config = dict(
    d_model=512,
    n_head=8,
    attn_scale=0.125,
    init='uniform',
    lr_head=0.0083,
    seq_len=1024,
    train_tokens=1657000000,
)
MLP neurons of a small language model. Each row is named by its layer, matrix (up: input weights; down: output weights) and neuron, and shows model dimensions 208-399. Each number is 128 + 32 x the weight over its row's rms, rounded and kept within 0 to 255. Numbers have three digits each.
Before each neuron's rows, "fires before" lists the tokens most often just after its 100 highest values on Wikipedia text that the model never trained on.

fires before: ",", " of", " as", " is", " on"
L2.up709:141122193114129066135096118167103097122079170155097142122084136139160123138130131111098163143060108096125170137145109069074126178140109086102129166126136147135129115174088093058189161129122139149118181118113155086143149195172168131145128084086051145092168131115155156181130155175197110180199175095147135105110138137062114132121151120099154147120127174159131183152167124127106129124137104094086137040127073085096084124098117154113144155139127105160143118151146155146149124147161119124176138178076135114075127109123095136095170150129141108087162100195104100094142104179136178170
L2.down709:137158116139145054143171138129133186148174123131091167147150141163097158123140166126126144125110167140100033086105145131170113113091159189104153090065167095117128133118161120140088151148170067106156050142139121145155103087083104089098086196137146129148115135128155117063113096128109122103083081161144118095136113121097069054165141193145085146146136083061177098093119137171068216126083154110114101171161166153128115174106101123124066086056127186134106103112149167142130146169105121163121101088127073051150080141141093120116150107143120184120113139159133146180066164093139116146

fires before: "\n", "S", "American", "G"
L2.up228:115135169125118139118103129078146159133090099173138102162140118093107158160145141115118089105146124110084185122167153208133183104100124071147156108168175139143128149101090161146141205119167103104142114169047135089167111092108167108141118144169167124111143129133120131160128105126145077159151140155106137137074125145130098126146122147098097149137164104093092144170064114097150098124187081153146154155124089125199137068139106112136130113116085156066090170169122172143075098121121173103138150149124133160114126140076123174058165157133165182078111155091150142093181115041166137095
L2.down228:133154103109129110134062091112129106146152129103133083141105135103140173118122115093138110069052227106093068082118096146173121057153181084160118175143131139145125133135126157173086131124141150123096129131080102143153202103096135112198067163133133126121175073135154120080129071169112132088169119092129185157188107157135123042108113161174125135151115131126121103073167132143110116092193145104106114085155136169095129098148128066120064063184166104145129089117112207111105166127156179123138114054162097130134142129133193131113147092160166137084121111081128150083077121119142176124

fires before: " |", ";"
L2.up382:126136068084176123167118167138100166124115099116144192150123112152121182161107063127136120108116112104133139133136162108165119099138122077113124128133091166133102119121160102141147154079086148132172099150138102085143175121169122159129151152165118101123153089156096147111159183126149139212153176092113105097119165105130152134107244181122107122153108138101166134166134158147133081116144148068142188143163126125151083156186133169084104116136078099161141148114068089180170135122157072131178187155166139151134087176137138124118134181114149107076058098121197090102113091138113162108
L2.down382:132087056114107145156077169104118128167137117157092155120113127145124137113120101140083083127113175062126120178063136167127126154119175115175146172108085142126096118146105133133155155125114157107187116094164127149103094102166118125159135177172100114135078143127060115118154103167140076158142134109132118100133111139122157120204131111150130119095115126135095151163084149160114141151091107087100095103087114117120076079131120125096136191127198121037145157163109197166086108089121128172142157157111112060126150106171163115108149112118098144076145116142154090155147146159069135177

fires before: " ", "\n", ".", " the"
L3.up1056:125129142134102095144144139123127138143144085114143190077139141093096159151139142150082181177146126183129108116135092103160142078098111184136111101139079124111087114093117128149097087177130069168054169120190178089046130119101150188138129095144122115140099132123118078140133185041092141092125098114142131142127095117135127167178146126120124183143132099097109067170109127127098181097097105117164168129155134091144166089105098130178178114160176093104119139156058103111138103102123156150124121084155138118094162078122085086144110127160097118105171129131100143125123151136107152124
L3.down1056:166067089147112146115160113198083139166154086125146118127080138129148134006110207102120159142164112163127164136155104133109158120101128124102091144099062077138135175125144098167125119186076116102158114097126118080147081119207158189163149092164147096081122133075151160150142092139118120134172081134101134097140115144149151115069151164095158182182130118099174132190144123104095134130109140154101119157113143102146130111136118141122093167148125170081139123094176173121097128117126129109121089132154116112136150134109085102153097071154086146201124124165106065169150123148106167113

fires before: "-", "=", "\n"
L3.up1951:159131158126141125131071180159155099138069167094147107137107211138146010173133121126137082109057125051145105146126168108106179088084179158106147148173187112165135094151138074122060156123125134158144097104117168190129132111122148109056157148177147146158154123100123153147085167147126136139168176106182125122117118068173222105149148118169191150105164115172156206141125199135073152073115124136137133123096143158106169133137111137135134116162129148104082101122123158104122116127093118074172146170078131096161115109162172118128122119109111138109091121127120114100146130170154169146
L3.down1951:114181120128167089176110151137163093148177147095155077156149125128102120139162109132145077136164121117106154119127152118146164123098160137127125098126127173114091169171130051151137155126140103099108135120097078166075121147198192154134088150193131165151154132101128127136093111180140106124126107043154145086157146155175113101079134099144147163150121094156133137136108180141121094075139174085094151114186112171110153075159064152078150153144141131061104196076090198070137133117144155144133098151122103099097150101067163115122120087104083168107116072126136135172072115162093117099

fires before: ",", ".", " of", "ped"
L2.up2040:128199134134169136117100168070096122095100069076098124085104157155206147105100150145108145093156168119041113138139131132124130169137133101126135170103186089165125152142166141147136104095128138135139122171081150139140150106133125150132136132073124131110114120115144154121168193205126115087202098202093126135128153127147181145093073139089148117141080133170090144124097141158081093138121088064081152123097115130119107167101132127191199151159157094109050069082119111130162117117091118100135074144168113161153142148141139149113116132195115152115119156122110118101131193156146121122
L2.down2040:134158145116116095143162072114184136145100147134130171098128187183153224111106120136119103177105165103110091131114149161103136124101121168133107139153157147080097093107104074156147106138150126136094090143117108084184084067152172090158110115111160167159052099117141176137210126133093172127150088145103100129077129124120170104182126189124172122158077127135179139101096139089119105111138085150117137125128139160112125117137080159151147098114129086118108067123134089100114096119074110113105143099172152139140096176146111125161127145203126200107102157132148147171106182127180086110

fires before: " |"
L3.up510:122128066157069139170093122112103165159167200073137144149124162155096092067163084142183131118143157203129106146155138148142148119118136124158138188110086116084170160178177143095113117093099182031122122133089137120135075133106145153152136129108162107154152107063090096162134111134061129120148066063136133125103077159111126148188181076111143149151132104096101149127096154094095066143113092174192069126107167208152098082156199096135130113149175182085134122171089201088113112100127132158124136163152088103149149115114178152183162107124130112102150126118103072156148128150113047108
L3.down510:065137108092163105119100139111142150138181113104155122108147126158089095083133143117135126103149095178139146103151157036172154155059153128130181101137072072101118109101081094108167104153132122118159143089141105146064104095171080146169176070133083057156138086212116143183136156099131132150087155153143147077076136124115062147130180115147209130144139137156093090122114109143215186083110114109209094138088102114125111157094150121123151140118115105111097111182137073147073186120117127162163136070129118125177061120083164110086156090144147152123118139180107117136126107077135122207

fires before: " ", " $", " Democratic", " Win", " Portrait"
L3.up1540:098179113135101126189144114194104223121182097156130145115119120155094136072190165079105149136129068169096147138175130146120143130089136118103084122139184104050124158163172129108119145132095176084105123152125134186109102155100077170183100125152148091126212140099106170110077169115135153130110115089147155129093158084209114139104109167101164132135139115183136162102144089117103175129143121078137119116107136149132151137074127115140144103123169107144134109162143127091124126135123135129115095099117076150091209122104113135148139142103151149115176140135105056171097100069191114118
L3.down1540:149141065154107166201146115119106114191152167150073139179129116106071114079122110123191171102134156081105102140080148111101068116122157156122169148070148122100124086099099132133116129110187171118146109143202126079107106129156099247130172145099145086157161137132169169099130056127123165160147095125067220110157155158160118119155137122140158045138133133180122073039112137126105157156107163108115113121152158145125133107127103124134075099086131132117099103098144098190135117114112117145117131118117169120105059104146150158117063119152132100155127112123130079112126124091147094135

fires before: " |", "==", " ==", "\n", " ("
L2.up1503:091116119091118101172187136161110171095108110121142170137096174123114106181161101179172173120062106164140094071140110103156147077139166133130122179163138054156162129128114104134108144123052150090086163142118160152206121110161107095185147134123140132163132154151153177085094097142094145101128096189177098171138139119127174142057164160118135100125117096130111127184166073171080106195117095160124052103158114149089108146087142186112068172140150174078159105115173129097078106121206115165099083140108090116132155102165106089166084125157089133132124146095064081140152096133122127061
L2.down1503:133126147088103114083109118126128146138126124112148124148126156170120121156160100122189126107151158169140162121176122179161105080157164106095118104179165155152145116100120100109134176111157101140101092093167135173135087126105131123135175164167110172139109147155071081129108156157114135135152080096152121172153161134143095135101133110147171152161113127120104155140107119171166153157174070133150078104132130121169153073135119173137065130117101152122158136097145140132107152081124096151161098159133148067139108110146144106100116151132176067145121143149099109169136158182113123136